python train.py --norm_eps=1e-06 --init_std_qkv=0.0412 --init_std_o=0.0 --decay_shape="linear" --max_steps=7493
MLP neurons of a small language model. Each row is named by its layer, matrix (gate and up: input weights) and neuron, and shows model dimensions 80-207. Each number is 128 + 24 x the weight over its row's rms, rounded and kept within 0 to 255. Numbers have three digits each. A neuron's up and down rows have the sign that makes its largest values positive.
After each neuron's rows, "fires on" lists the tokens most often at its 100 highest values on Wikipedia text that the model never trained on. A number after a token or word is its count.

L9.gate369:113116119108131134085139118138120137153102153175132132118131096131107123156084163157150136149152111129141091153140141160126105136148129115129091108128132128112115166148109134123101134142153154128142118122083175100124093137136145116143172100146161134111119121099123107121179129173126116100181153151124144117139098115112122143117123120177100081161139147130136162122144114106103124116120
L9.up369:121150143122145137089093135133097120104136094126102097082134088094145134158149133142163115143125186102147084127143140139119121152120083120125156131103156110121125108130101140108132137192121116171126167134147158142125104144118157125128129142119101112097134119134105118124113083149123124109115122174103116150119079093113125125127060123144135080125123155141117157149117143083117143139146
fires on: "," 38, ")" 15, " and" 9, "ly" 6, " it" 5, " also" 5

L2.gate360:170177131121155153154095148084137124126171163153116165133089142091130154133175093125127083130119110115151151136127127114114098095124123164186126164125111159135147136121153116147151080104130154166132091117113157134096107138150152126149152130154118124144128149119150130152113110119119138127134090156177159137117093151159150114119159134136124148143153117154118086110149146109103135118106
L2.up360:133149135142144165128147120145151130123124141112100147141158160101098154092128090153116148087087124117152130154136155108122112088124110192131145152107124086146161137171095116124114090102145104128143116138129109123114093156158125146134151120161101108141156180125131119156091114157122184111131152164133184122130115137137173127141119106102124132130094139124113130122144198108114137116137
fires on: "N" 35, "pp" 35, "ñ" 9, " imp" 8, "ip" 4

L9.gate328:090149181139119121124129114127109130091119108158126130147121111111117089128097134150147112114158121121124092160121137125111158115174149090133077148122172110116130143139126100089088147136089130137127126129119097131084068085137136133140113134147187114100133084088120097144146127148121135101132155169102103129154130113145130102073136073114128097121086113121101119114155131090119113128132
L9.up328:154121139130095155154113084144078117133161134152098079069134127088151156126164112099126117148119153152105153123096161098133151139136124160110188127146144160140123085142103130167130117164115108172141129152085123116120158143144119091118121158109112103140143130133164143129186115150132128142111123136117160207174138120128147131104119111138125139150144150098086095153096131112116097141149
fires on: " de" 24, " " 17, " also" 10, " he" 9, "ly" 8, "y" 5

L9.gate467:105121118146149120121121104139072105147106089079121158119129090155102160143137133115154130137121126128136102126103121094085160082155145089121152100127114125064131110180089145130102123137137139101136141080151107113103103176153113134139152127117141133151118134108082101132155144098138095123157043144116138122119162127142131114101124143174110116129142143130097096115113131145105094147118
L9.up467:137133140132179111108117145155122095172133124120149113145127108099141123108129169152130144147123140146129118148163113087115137142153097104126141127189096148122095094119145143115114148201131196163102103065178099141142080149145116098126109146153077144079118147110150112129063103125150109089141170121104144100159109127125110137162144127152143160142134138168124123114133148096127143122154
fires on: " P" 50, "en" 16, " of" 11, " and" 7, " J" 6

L2.gate409:158123103090083151101128136146141110129160116109147142157141093117150121158129156102119151103126121111151157141141125112177141154154124116155079114097125170134140143159111123125128104148168145127089108111101120174156140139089095076092110126114077149115192117082130115116102142151149144108129126126120099149121150189123131156086118134143146135108120065121095132131152118159171141173112
L2.up409:114108109125148086095095154139139108169110114132135133142142123126137127170157140145111079108114129162129146126129104174071120143116102110130105167139114140134126118111144123114180120121193125149127130101173084120126119124117158150104159080161128116116113126146139142157101116114128098110097101143146120072179133144131138104173096086093149108162099168118124151155118109127127141137120
fires on: "I" 52, "T" 48

L8.gate235:145114126123113137130120180135131135125112140102133137115092098134130163146157130135132099139144121056065147130151137119130131099095135121156114095090138087111134163107130116133132111137096170126067137080121128151133139147155145099117146139143118153120170094116144101117190147121133141150093097118125151097122123137087138150136130097146108136143110115175123174128145084170119124135145
L8.up235:129103172092151134096158184145143110108161120186147111083160120136134130153146081139135134133154105152129086134122128128114087133147148106127146113126114144130067106153143137104144104130137153180121158116177137140149101140181126093147095151169120138150082107141122120177136107120139143137151137160111156153115109147147132120151121130149107171145099148142129123128123171090169166139136
fires on: " " 62, "-" 33

L8.gate198:124164153116148136065117106120130098089103086144122171151107152148073135174081105131104108077126135153127088132109122079147143145070164135114103104138136136118112148133169152128114143115148121121113117061112135135126144163133128122127143128103134128131129135144088182115176103114127104171155165137114148165123102126169160112096116152127107122173178125153124093099130122122098093139107
L8.up198:141109182105138147169167088125113121142114165080112129122138173097145107128163125151116162146134114148149110165109119129120089133094134089085130126169125122138118145160135112114132144113100074155126126143103143086137146133144124115111085160147138105118135145146095113194101114146132054127130159139113132155123143078124130141177130180133111162105122128108137116131135154178095146134159
fires on: "li" 17, "d" 13, "nd" 10, "t" 10, "n" 7, "f" 5

L4.gate490:077173085124140151140125096146147152151132104149129150151156106086173160127111126114147091150124148094119145106154136123171117115092123133116099130133166144109113126127125090118132157081145127112078125120108126162111120126130128136098158107154157108121143129082113142083102095109107162119083076142129125116109088120111113108169109122102159178108080150142161135149122149151137139133133
L4.up490:133191142115139141124124101097120149130128129134108143096114150087145143157139121152111111140134103085149128141113143134153138125118142159132087108124138138143160188119150098139083131112124167119093142160096162110135169123133073118182133105127140109138090069069153090156101105122114109108117135129143093110090145139095091117122093082103143130123106154126141127143094111155081114105121
fires on: " Du" 39, "ja" 23, "gh" 7, " married" 6, " League" 6

L6.gate312:145152122159139101145154167109124149124105137138161136174149106128136132119142140140114122150100123132108107148113162115132085143125138134134120140150155060135129117127167138130165112152132111132088114074117097128132164115164134157139135125115154108131137155145137171131191098125151124111114136135168129148169128078124145152148111100156121172139080134068081112103123125128126124138099
L6.up312:174136190135165081126153141132155112113128122136136127158115141140125111113118171157135146117116094098138127109127149139155098169146142183159134099117111130143126165093166145156170125156096129123122133148106105145119111088117127086118142127084108131153129136111149107118159070131174129060136126127090097146144132150130132132095126098133130143118114104110110100120139128138119079103125
fires on: "S" 55, "D" 11, "N" 9, "P" 8, "J" 6, "T" 4

L2.gate501:121157095127117129146132129147145116153157131099133129107114134153118091130148104134075118123102147108118073102084145124114120121146117113137100118102118124109186133140103120169159117120135141158084100091143119156139124123115125123115162147088194126146111078113155113138128097159125148089161100139174167142125113141095133100115092125153090167131118076099131182087146143126123112138122
L2.up501:116114115128162167133130071153194132129161125158114153136172190142101134120140119124119158117070143154125107131118145122148134086104073135078092138109060159098142155124140137106167130100136108088142153110119091124120131128121140139098138139128126114144134139120147090137104123124126138120139104114163159095195106154118148088134097129098115139146119123106149154098157171145111095111112
fires on: "ze" 26, " Z" 26, "ć" 20, "š" 7, "Z" 6, "č" 5

L8.gate333:089168136126145141104102109112128058115141109135135094109138135180116148154158123133110140134137122147077113101092123142122114099129090116144132134103109113110130144119134122147129090107129153170140112103115149155119105151149131116136145156158181176111122109163104154119138148140158091128177083141136177146109126132134136092116136139176111120119121119123104108126138156129127118115145
L8.up333:117129124095095128126150125126112111125101132079113202118096136107102153133113109142137106101096148136162112107147112095120122135121107144128145115143122120175170133166147124175123120066123135141122118117153097119128147156146108119122142144144136107099121118124153139115148102116099175158097118155176139137158132134154175097112141132154126131124141122104134144173095126089169146119134
fires on: " comp" 54, " imp" 13, "pp" 13, "mp" 10

L8.gate267:108158116126174136125147127112128105115154122130142141157140159108102106140143122116155117126135077133106122142136133124128139102135108075135087136164090133120155091157132141086108094158105144120141088117112089087160105164110099145122159101163166135127150111131122169135137086141086122095126129107130120125155118108138130072152114159150089139103130122135103091113184077106139160154101
L8.up267:094119100149110127143113156088165136175141126204117123101144117101140129132140163106126141131160139101103104124116099101135127136141122111198089143126114160138100158126153135100153150128091083158140123178104107136140124126144106127154150126119125105142115109107126122105124114114144106123153126147087102136083151121143147093093152147153104167133171108120143109119095110120081138137093
fires on: "t" 71, "da" 8, " d" 8

L8.gate231:145158144110132117137091074073117120117110139134138137140106132134132175107156137144104164151162161113126134108127103109110127165157107139130106121155126153154085101119121135109117106136148116158125128128117140126109148155099143133122118126135083167140085133116148105135147124113147140161129092159119119116143086124102139140155077121141172083133133126114146067074092140109116135136135
L8.up231:148148124151125145127149117117138139121122100163159121141118120165118111147114134110167157093124119155080137142138146108161151135126155122160123108129121117139124091175133118113116108159150112142082150127088187151111114140150120151094144124180113096116132110118130110198156124120139140142124169158170096097152142158167123142127129175122117167119127153179135097122131124093125143072138
fires on: "ed" 24, "ing" 10, "ke" 9, "il" 8

L2.gate227:083167113110141121135178116094113120175115116139117139105133141117139135099123156163093119101144150161092138175094090157130121103096126118085092129087095133135139116145106156114090132130143127179096164124137134067140129130150146081114155158147102190119127160124153143117135143129130144107151110132149184132128150106141142124149132132124161146153139116124167129129151116116098143170119
L2.up227:155103122091100102158121143146141093143110126118124169127093095120178107076150141116112150083159109165105126144108153107148102127128116160091097160143093137116141158119139101120129112147103085124156143137122143112105158105112106103099105107101108129109142100206139106163132141120117113101133140150087130105151099115168127098117124208156109134136134115120123122130103160136112139143099
fires on: "nd" 60, "rd" 23, "fu" 8

L2.gate203:140165135143126108145157167158137087105097105127134090179109094089109130068127119100148122146084176086085100145133141110100152124147128173126126088116136078137146142114154143154124126102099164136126121119104112105080135115127131101094193171100128115170103099159103120118117105190142138174134144139155117140125155168104137126122140093131165120134123092112105139112141146171151131127152
L2.up203:165173153146088143100165094128161152143114137124097130120123150138090110110136115107081127150143169155128149152151143120132112089142117157106122167133163140063135122103150107149148153120140091118160169146119092144138105156151133147112120126106165125142138168112111155120109145122123130124123172147169097164157115097124155112183111108095145095132111116135140134126139164103132141096144
fires on: " Z" 54, "Z" 10, "88" 9, "S" 6, "H" 4, "82" 4

L9.gate515:129151095130160130173109167098174117142097119144139138106128127162137160112090165098106147161165109126146096156102115120131122128105157146156154108130136100109097137105162130137156089166153151151111132119085141166165106150140147157142136160126162123084135070085122111129141135136118147132111140146130159142107132133189115117102126137187117111145100131134099146109111141112140136164133
L9.up515:140160097092117171141144136103118090133127129123131109082159048120102120121139161122106120151147148126136106160102141100143122110108151165123150125086144165121083139132138089134155145139154140153108126126123117166133088166150129128153162160107108138098096119157132172121128154101129113128132087134189135119049129149132121129105143110137131081131170137132145145109114153098140121148158
fires on: " dis" 76, "oc" 8, "s" 5, " c" 4

L9.gate153:081094109102124136121143138117131095143142104158102160112167144141106151140133140120089100129139130160128154121176132104112138103156096122140158133160119115125128120135141134137159112127125179119102087108143139097150170102162177098120148106146157133178145159123131124112122127140058114118102104158127104127116153110149140109135127092183106120111189161115101117143130141078157110156142
L9.up153:109091124092120156115100109101150162106115091118117159130119127155091113144135134143169079133137117140184081112131118141116111118082087159120153164143135122088146092121136120101086120075139146114153162139117143124092113097102147114121139177148148145063139116141154159110131143105146078161119108151132153106167133111137121146101099128132172162117125114139143132140104123148111171146131
fires on: "d" 23, ")" 14, "o" 13, "c" 10, "e" 8

L6.gate111:145114121128088075123125173079123129111142129124131141118120127139102127121171104160146090085129136113086123097093115127119156132132113131172113095116157121115105140129120120163118156089100149142152107128132134158120128122105127108171141111125143124123173112144120157118212118164154170147073093106107158109129152091134147110121170126139108160140123103127121177156100117122138123158157
L6.up111:136109118135101087135121121095142101111124160147068119141155122149128129132156118145121125085122140120157103092106142120069119175150126107112127113139137134092084122118140151145118157113082105102127109109158128109102133138119167138171128124099165093118115146119132151181133147095174145144069110104140090130153173140117104109131095164117107153133123142113173094128113101107161121105171
fires on: " de" 38, " 15" 10, "ac" 9, " ca" 7, "-" 6

L4.gate94:120139133121138158095106131143154121141111099128141146127146128159152128135208107109135131124142106102118149160126113109146107096130119128143139124164113138134138130144131091164078138123133108172131140116140103169088166105132109107118131143141142127099119130154129105130140127133085187169168130139142143106100102084168129101147088111114161117079116136136106163109142143109141146113108
L4.up94:127129085113139164146111127137122124119096149143126088064155105120161132158117139096111156116118111123128165156132125096118121163129085147132104127147095092145119095152167125143114081131137130122106119114144119190134121154099117056117127112143100147124161118170109148119143126111133120105134136139109137170179121176151141124100141149136121140166095098128098124119084142171116097122131
fires on: " Con" 43, " con" 34, " Per" 21

L8.gate52:116185103144136086120111089130129071133153117119152118110113119142163126122127104119099106115151156102127154144163118115128139127124108126139116125121070124126083121148099159105138104172128096151131080093169123142163143155149163157099106076132131170145144138123150144115129127083127114107109108140132139161128141159142125114171105109114111134128115074163110145081188135118118154128134
L8.up52:133106153154146169120084120108121151106125135099138137108108134095110132123119165113113172157096093129109120103110138160084119130142149154083116123094118115076150100140077129127161126110100073161179101121120123117143163180140135109141146107094142140077182117127145132125141138155134137125126103163157140128101109112161117132175147091170117128163104133175129162152142126148118140165090
fires on: "-" 49, " and" 14, "en" 12, "–" 6

L2.gate548:147103143083077137171182158128149117155107167142145134090119091131150088129137118086105130163146136132135144141128101114124101157111104120106099093142106118143133138086117098174124095118136186130120134104152094131105125108092118112110111147142092117103114085122138081104144159122095163107141137133088148156100127168143126108059102094109121162131118133091086100116114185138129147098090
L2.up548:134123127158148212133168164134116141116098155135138119102164136121144119144141136160109163162125136132095139146104126134105141151117073149105116176096143075121158102143158160131136098132173129134163139141119161119128091119116104074129151104172133171131122157127096151075155150167133152131148100134093176131142134098107112185149112133125133160151104121136133122123134118110136131113123
fires on: "ber" 51, " main" 20, " power" 6, " Green" 5, " what" 5, " Con" 5

L8.gate207:090127149152124100114123166129123143099148106155118157121105148084128091152174145110113067176142127092143098093124117095125173144099152137085163138163135099137143143131129135150132133114107145139120119171069127094163079170164155140135153156126195152089125148122085127141139106123140097124139109133157173164133127132096105130111086101163155155126131126133088091144140104119127128159139
L8.up207:088125105121120111126134148089132144152140097142091117100123128126160126137143134123114128172151143139148107133122110160094143136124109122126119085099130152100118145158095158138135142114117108105077087125139077120134128130132151153143149118135109127097137141133091148108152162125105123110111099163164167132123128095124128161119137146126095163128123090153141107108151144104161071148104
fires on: "c" 14, "In" 12, " in" 12, "y" 11, "on" 10, " In" 7

L4.gate404:107146177146133133128118142153152085149121122107138148110168111132080124136118122108125159164163144086134165093156105134110120115129115124157131073153171129128122126129098118132122090139126128162130073145097151166136058128128127089088122118138133119132131164145119095071139127117176119185118115135139090122103152126105167108104142115102100105143138135113131145136133117140114145187131
L4.up404:135178100165155145118098122115134145130130122107104104110083124139108124091157081142129122123139139127084119089120168102159102152127145095124082106114106118129112129133091178120120175167143134139140111118082095110156140139122121131171152097119149106134145140144108104125070112159122175120170144140103119139148167124131142096139081133130135085183137119138148121131131117125153091148143
fires on: " W" 34, " work" 17, "History" 12, "bit" 9, " St" 6, "art" 4

L8.gate348:100156125137152122112127113088129137130098134184096104149141145111095114114108103171065102115156133153114150124152144151124146113111138078149105088124123116136155123111121129127095155113095140151087102148099105151139097161048150110162146119158127151136152153094121103138106105168151137142132108118111135112129125102131115140111094146156128129161106094159170173084119099159132152141114
L8.up348:148145113114129153095122108184132087110148128119103118117160116096134108122126164115093140149112143160105160109169134094107125142152174089112134158114152098135121166135149121107147155125130137121092157100173137156191150138135184087119097116108101170141124147140127167129115151127119147148145154102131142161081107139112144138083143109144122097159143116156160088153149114172167103142112
fires on: " it" 43, "il" 7, "t" 5, "ic" 4, " in" 4, "th" 4

L6.gate98:126160136126102138152130103113125111116144139145114119140097081149112099141154123100136098127156136108147065133097153158099137140088098106166092122131166134142146130142131125144116127156138164130135096150121157094123133150114092134133170104167110163129113090108099172120112143119113127152151110091160125146116092175105064135147150135132098166094134129138114094154131147131152122109137
L6.up98:081136134096124134130144129137145131094126106102147124140096180130113109116089080152124180116108096125163150138144143146147089114115108124111108096122118124068128121130133111126057143168132143143142091157132088106130113134148137114097141116149146148116102119105146135107154152152128156159121090124123133119153148107110151102161139069128120143109108148141119080194134139168138124146101
fires on: " $" 23, " sp" 22, "lect" 18, "low" 6, " M" 6

L4.gate264:138135120113137115128106163131096149105079176120138128123131081113173113160170156088088080096121136085137133076091117134122138134113111135155142085123141102113112143137128129151137119116140106138145137084097143123109102125126106129126152139124138132103179131153093126154120155137163143114142126165172149192107126100161117127145136135121098148113145104133095119147128104143105135126130
L4.up264:095145146153107119156143106127122112145102123103136168091119124155124140116179145150125139137163116125099136123114082129169141098130111104099120173127081176103175151097138080158137151103120103140094106146123102127151150131161158135113137156088126132081142103098153138074111107114113110148123173113143130101131109146170133130129128172143144124126176114186116113112139131119135173138091
fires on: "equ" 24, " qu" 11, " re" 11, "act" 8, " Pri" 7, " Pa" 6

L9.gate76:106113138112122131130158167137143152117120134126128132132087090101117129111113124083138107161132097107114110127118090117162143160136113107133137136123130098093159143122142095140105140150131128119181110098135127131122118140157081089186141180129173098142119131106137118106131139136143140153090081120116195106144156121087109146131132079123143131136158135134133149126119154117128080131165
L9.up76:121142058181132125108148123153162164121134119119115131103069134110139129150069143157122108147151104085096130105131159130148152095122114156120143156097116100069132087137103150120105107136125130154095105179153135109124148138136108129114172151107140127119165128078124133092118160159139113091091067117155122133151108125166118160149166146099114127099159100135117145133134120114133142152160
fires on: "," 44, " In" 17, "." 12, "c" 8, " C" 5, "und" 4

L4.gate285:083123132137113128127098119124134120112146107109146122109127091132127117096127121122128085092114067125087149141100115104123143156107157135150137185158148119141128125139132121095094127171138138141100107103125114149143131118082187112152138083077084151110140089136131131096139155107158134123149131125135152128136121174126140128118131116149116136098150095142120125117146094128103129120115
L4.up285:140134093121158146137128134130138158129088096098173141157168134146096136151124083142099142132119125126141172139148158140137122147111121174141108148111117102158145147158166128132105067113148111122106158075146172197082144125081152121113106118138100114090140132140143147112121158093112107147141117136146137079110110111138127115165151121136118105123126135122117105127079151113159114131107
fires on: " For" 16, "T" 11, "for" 9, " N" 7, "av" 6, " d" 6

L8.gate526:117174167108145150098140130126107160126093144156165126100149122110112133166119168123136101132139122120148119135122140148154100103133144132136111134132127136117138123136154091086131158128134107177133162121145146126121144134159110081130142150105152113164124130165144141104118107120114107123131131173111134174126140123114132083177134136163084146155128152152075129122136105136105105189090
L8.up526:125137198145136134141147134098139122178093112133141150135116143118141146159130137171069139138138139140152141111138145105112116141080065126091156132138122107135126158099181136107112115117104138141132157138114105132144158150156089111100146121150136190158136146169121156113120148160134132140126119117146143152161122088155137113104150127141135144155153088135155182171135088141082144162143
fires on: "or" 43, "n" 25, "ot" 12, "li" 9, "on" 6

L4.gate88:128150112105105079143098097082152129146176089175170141123112115139090190094151144167108146106130155118082090157115084105130165132097094124092081152115172139130111126194130127107104137102136132131111171139130110138103113125162116116116106141128136123125139100102120130102126114166103137141124103174137145128173129122135127119182138122136139136111140134121136150087147193073158132154142
L4.up88:123124105106142116103118112153137089130125116132120093128148139120155139135135147134129173140148052101162125102134122148124099103108069143114101171136110117102120134124133105144083125149094142073122125112137146138149126107132133142164072122111149144148149124111131121164141102144150146168151159103127115176085098117130135141116153141079149132139152126065163114120099119159110119128124
fires on: "–" 32, " make" 13, " gr" 12, " made" 5, "–1" 4

L9.gate553:157170117110134158114123182168196099135117123084122125157135147108120137103103114107119104152092118115135126098125136119133172115122112109111127116152122099113114122123132143159147116126182131151139093112143100113134136116115103129120169092141144127107114167123144089081170117162146102111154072135206180160174119155114157090129128159153090119182160139109122119131152140133131124154176
L9.up553:155117126136140122138111140154137127162083168121161147168156140087102127135156166131159144178107115109193091126154121139143169151128138116125090105148119082156133145155110096134122099129121133094126097165144133094131126138134090089117120178080120143173142115162087137127094090128151109136116138121137140177120114128132109161136148111139135110115115136094112118115148154112113104141143
fires on: "d" 14, "um" 12, "Q" 6, "k" 6, "t" 6, "li" 6

L6.gate229:149105123115128126113130123121110115116120145129094113080088143142088071208129156169114152148107119138120154168115142174114119088081111139161103118119138100119145090084118147104125112105126153155109105119106113131124167163156104095127122169127135140127137134114099133125152083108134134128163149127129115167125145132088120143131153142154098129116148178106094115133129080158121147090105
L6.up229:106124090125085124121117105113102111118093128078118127137108096132144131156143153086093105172135117109146121105148122137111132077130130140168089090166164113111143131085117120171129123135084122141129128146115139082118115130091093106131145157149145116087153169137129137146100169114112162136089109121137126149136149123126111109154083131109128137139130142140150140155107156095122112127144
fires on: "con" 51, "on" 17, " con" 10, " Con" 6

L8.gate459:116166116096134127125150110144109091158096141144140104117148154133092126127139121129154116114104162144139136159096129105101091084050103113128117094131182089099147085140133125103068119101162071132109157133125162152131137169109149142118131125106139125112059119152120100118139126141135122133130183126138130118157124147174136167137121138138135149149093121103131139164085128100106127137129
L8.up459:085109144129185114096136144146135145120103116070154096112109143158111161128129093201108104152094141125124153146156125142141116182116133137118135103178108104096104134101099121138087163138116162120109142126126123157129112153108129124151125134102114127108123160117090100101133137149098110138120150103079119110143123098189135136119094114101113136131154064158093144108102135129107090158132
fires on: " St" 21, " P" 13, "on" 7, " M" 7, "ec" 6, " V" 6

L4.gate321:136134158132146169106134113140128109101113101134210112126162160146127169148103131100134092143162122136123114106162134161155113119100145116149132125113077105101157132154117117102118168143114166143129111103120113152141126122102142123133185123122147135126143079082096167094099127165187122129148090126102133109093195117098157102093097121133112131117144112144089154132141124140140110131107
L4.up321:104128131098153152131149124118148119098106110109156128151126134167153132137122132137128111158158130096112144094148104125127106170132153124111147119116102132102138071162108108113130155138143098122170133168097083150103118170135154124090126143105089150100155163095119133099053115118101145145128156120110112141180110137135164132113160124146148103129125131127108081168175101097183126131127
fires on: " collect" 16, "ook" 15, "ct" 11, " =" 11

L2.gate152:118129133059109160130117072143154111106113138104130075132160104134141119153110140135100129129156116130109125127115127126139119144114130111155143080125138095162165139134147115093070088135116121148108140127157119146097130111115065106112145137167125150103105104142099136179132140099127116138120146137100170177136109130135154116127126093134108139122081123132071163089139130123098125105111
L2.up152:119121123094153198132137103151144093123112117122111127114153122123147109143161178149087128168129116121149130111133119096136143113142137148141134113100168125119140122161132102107116061172122120105075110118117106140107123110125098124139142166157098124117139173128131136155134130135104163119089137146110159145123121144113142112128094107137124095106117147171127170145136113137083127126093
fires on: " Col" 30, " Con" 25, " Air" 20, " Bel" 10

L6.gate317:117155136065095164130146134117125154152104154158165140145077126148131112118070122132102105129167112130089077130133153123140144127080115127154131112155105116133133128136153151151132111148175164171125126101111141116111119206109160126095133104116147151126099156137119100069146114133124128137148153139130120089158122140108136098113135150143134099148140091140097113121153153128152118126154
L6.up317:113092122087105166109137116136157114195150155137118155110099071139131143108091126117150136123115091153122138154118132063173090136121106148137135088114090119171149125122174129151154131123139164159133164091111161128097111121116088127116130113164156142159116165148144092112151115103114162153131158133147079100133106146145140136101098161157135107170150135138113143111111162144124112122127
fires on: "ed" 36, "ing" 8, " He" 6, "ated" 5, "weight" 5

L9.gate157:102172145102171134100171134131166138138110063119134136138103152151124149106111165169120102141113147099109142149128083116106135145130137124107136101106109114127109127093153125126141091128187143158138125160152119134129151147157092142137136100090138192130116105100140148093162103125156148148152155141131126091098122163139139157120112084148119162149126125144109131110132058134142099126126
L9.up157:098137167139164201113108115153137105096100105121128129160136131136159155125103099157105114133117137147131151131109100112136123107115152110144117081121129084139136110122145081106123091147155098124108122173147104143117158128124104163114123099122143132136133144136136137160129115074155156159139170132131124097112193092133037133141122125203153101142102132162158121075148134180110147098103
fires on: "," 58, " of" 10, "n" 7, ":" 6, " " 5

L2.gate271:133127115101118151161122170095157137188114142149154099095127129112158096129144141156141092138152151169110126093095119136141158113116133108114126139121068106072134111115166100120139120137092119163123089097132164139110154158137124153119139141102111117104144132129119100127113154130143090104117137158143091149149111101159143094122154128161089128155060140141135110146096120114094146110119
L2.up271:142117126101122128125156115126150104162123120117132151116127129090102082125172140144157122125114133119085146096134062131132131084101155138137089140148113105130128118127136104127143137131149138100146175116111138104098152100153147177094118139107103126126126117102141113063119090102085106141077148141130120115140123136129131150104097135156137095088121115154153089134113121109099112175120
fires on: " Da" 48, " Ja" 22, "har" 20, " Char" 7

L8.gate96:129109081110107146114105171126124129134115142124131097103189116115154121143135083144141070147108118133135134165143128104145120087111110156105099135102104133111107161160140093159149146132144135166113127141112172115140094138135142117107172133155178136087130156128105140095147115135099111188143158180128117141138095147131155149162113132153104122103109163167127121195117125109123132149157
L8.up96:101135112114111149142109157146166127137060143135162135139116126120124125123125139145119106096137134173170110093153118053121132096096123187137157158115143166138128139130125136118142129105102142143131167148143104140100128116116154138142120143117096140134142129132165127115150122136135111093145153157121095107123137131112138104144123194124118127120181157115140072153121090096130116118135
fires on: "ro" 27, "e" 15, "o" 12, " \"" 10, " be" 9, "\"" 7

L2.gate494:088181109111121139132145126144151109134130125122085161110110130167150134147113128143113146151133145110136124150140135106151118138120127145124081132085122128126122168138122116129122093111163159117082110091023138147121131131131138094143131097134123133097131125096105136111109170144159142119105107166114139099091136168128158109132131096097144138138134123142077114119089135147143174142131
L2.up494:093116137147137132142147127137129104147130054109132122171114134098077158150145100153155140158113120125132151128139087115139162154127111145135141114135159158123109114127080167125121095161126102099086104103089117160153133130114127149149137097150160145112124119113108135119094140124104155164122117147111122110137115116109123130144127124096154120144101124145102114101112148121122173142132
fires on: " St" 55, "T" 23, " st" 11, "M" 4

L6.gate566:120143140103149127094103117123128079123154082124154113125143132128126157156112151088137093154143141074067131082091135146143129138160119094137102105143141127113126164162119121119118126104172151147128119103089128087110127131128144127143194088099137098119122104089107141110175122167112170107118101155130169112119127081104131138112126121155144147103141133126090137136154100122113123177131
L6.up566:188122107162140133122134120157087160145132113154118103097126100103156173194144189096162134120155121152076112149152101121109108141155112090112126143128114162122113190140131129127100141125140153132143132136139147110134150135140140155155170137112172108120146160104086127108147112130115094105096100144135171108097104134145116131139164111130112157156132136107143148124135167117148119149162
fires on: " (" 35, ";" 16, "\n" 16, " |" 9, "|" 8, "t" 4

L9.gate293:126116135172126124127146132101144138093153126154128126120107106153122174162144123144153105150143152106098100158142117081128199094126119151128044129141131139120116125116123104114118120154174136162117126113105142150129127118165086080090155130145111172137136121128094128131118145148137110106119101128166192126086141148129096119135104117123123125146117122147130159142172121129128127174144
L9.up293:157126127132127103128145160105106164097132108117115128121097106143123160159094119098123110155132173120098118118141130132120131155164143147159137135104130135133148121161105094109117144143103110178109138122190136158134158148102114122148147101166110135125102107139109124127131096120082126119130103116154149122125145143114090092096104124124137120105165163148136153144121113151133154136095
fires on: " |" 55, "," 11, ";" 5, " " 5, " (" 5, " York" 4

L6.gate452:129153106138107155093093151106091137152131120111135136112124118131102157096105148126082137179146155102139174123115074142130137114112127157173137121095163123116094138108081135122108078144209150117137132087124182199143118119077158099118126138135111107115104092180101123108118122142128096108127154125147144103126144140150119137121156103168094094137084122133099102137097115150111107117115
L6.up452:124115121159120110134136153166163147113093134133147082144134175141114179115124118145141081143152131173129084132121069153143128142099127121119084120167137136122113118148078131120142204081093052108139138140095095147126138136127152129122122103126132156172136149090102138162134148158119116154146142127081067129155131115144120104093127117107132139156097139118106154076136121116087130137131
fires on: " st" 78, " St" 19

L8.gate217:108168114073142128140139160129128131145129146118106101146154150125156128126144092137141138145130116122134127094097119138119170111179166139134129092119140120153108140135128147161052134103137128150138108132118128147082136127134132093100130140094159113151090070158159097116183115139147131100135124144147146094119134131150133138134102059140136148141120103119123085111146069158108122121133
L8.up217:119132111168164124149111149159122132131116131132127135108120125148094112119115143126102130105168109141127109150130078107139173100122149151135129137106154104108139138103133117129147098140129099137178133113125101138105137143141112156136122130131148149107137169129158144089137132158140139137160189106159155135114146080174111155112072077131120155106118118150145100089130116113109164129146
fires on: "us" 24, ":" 18, " under" 10, " No" 7, " National" 6, " of" 6

L6.gate295:093127157126173065080076150095103128162122124123134110158136132114101130178125150102106106156136141062134154127101099110112129166098142151129133104145100142164109104130142135116140125119142136178152105114144127146128135153118128090099177151129177153122131087145101133116132110144107132105126115131145094135132140118149113129099094107164113149136088108122105134119115141123142118153127
L6.up295:108105167159151135083140151104118136122142100122146141109128140115136147153128141142135107112118144116114149176126160089121114148089149182099166134151114135153138112157116138125146110104164089156117129097121158164137113162099130113111126150135112146138122131129132125131134099156117137097117113126143104135116172110163053181105088109136129143134104109118130123136107165127177097128111
fires on: "G" 16, " G" 15, ")" 13, "S" 6, "59" 5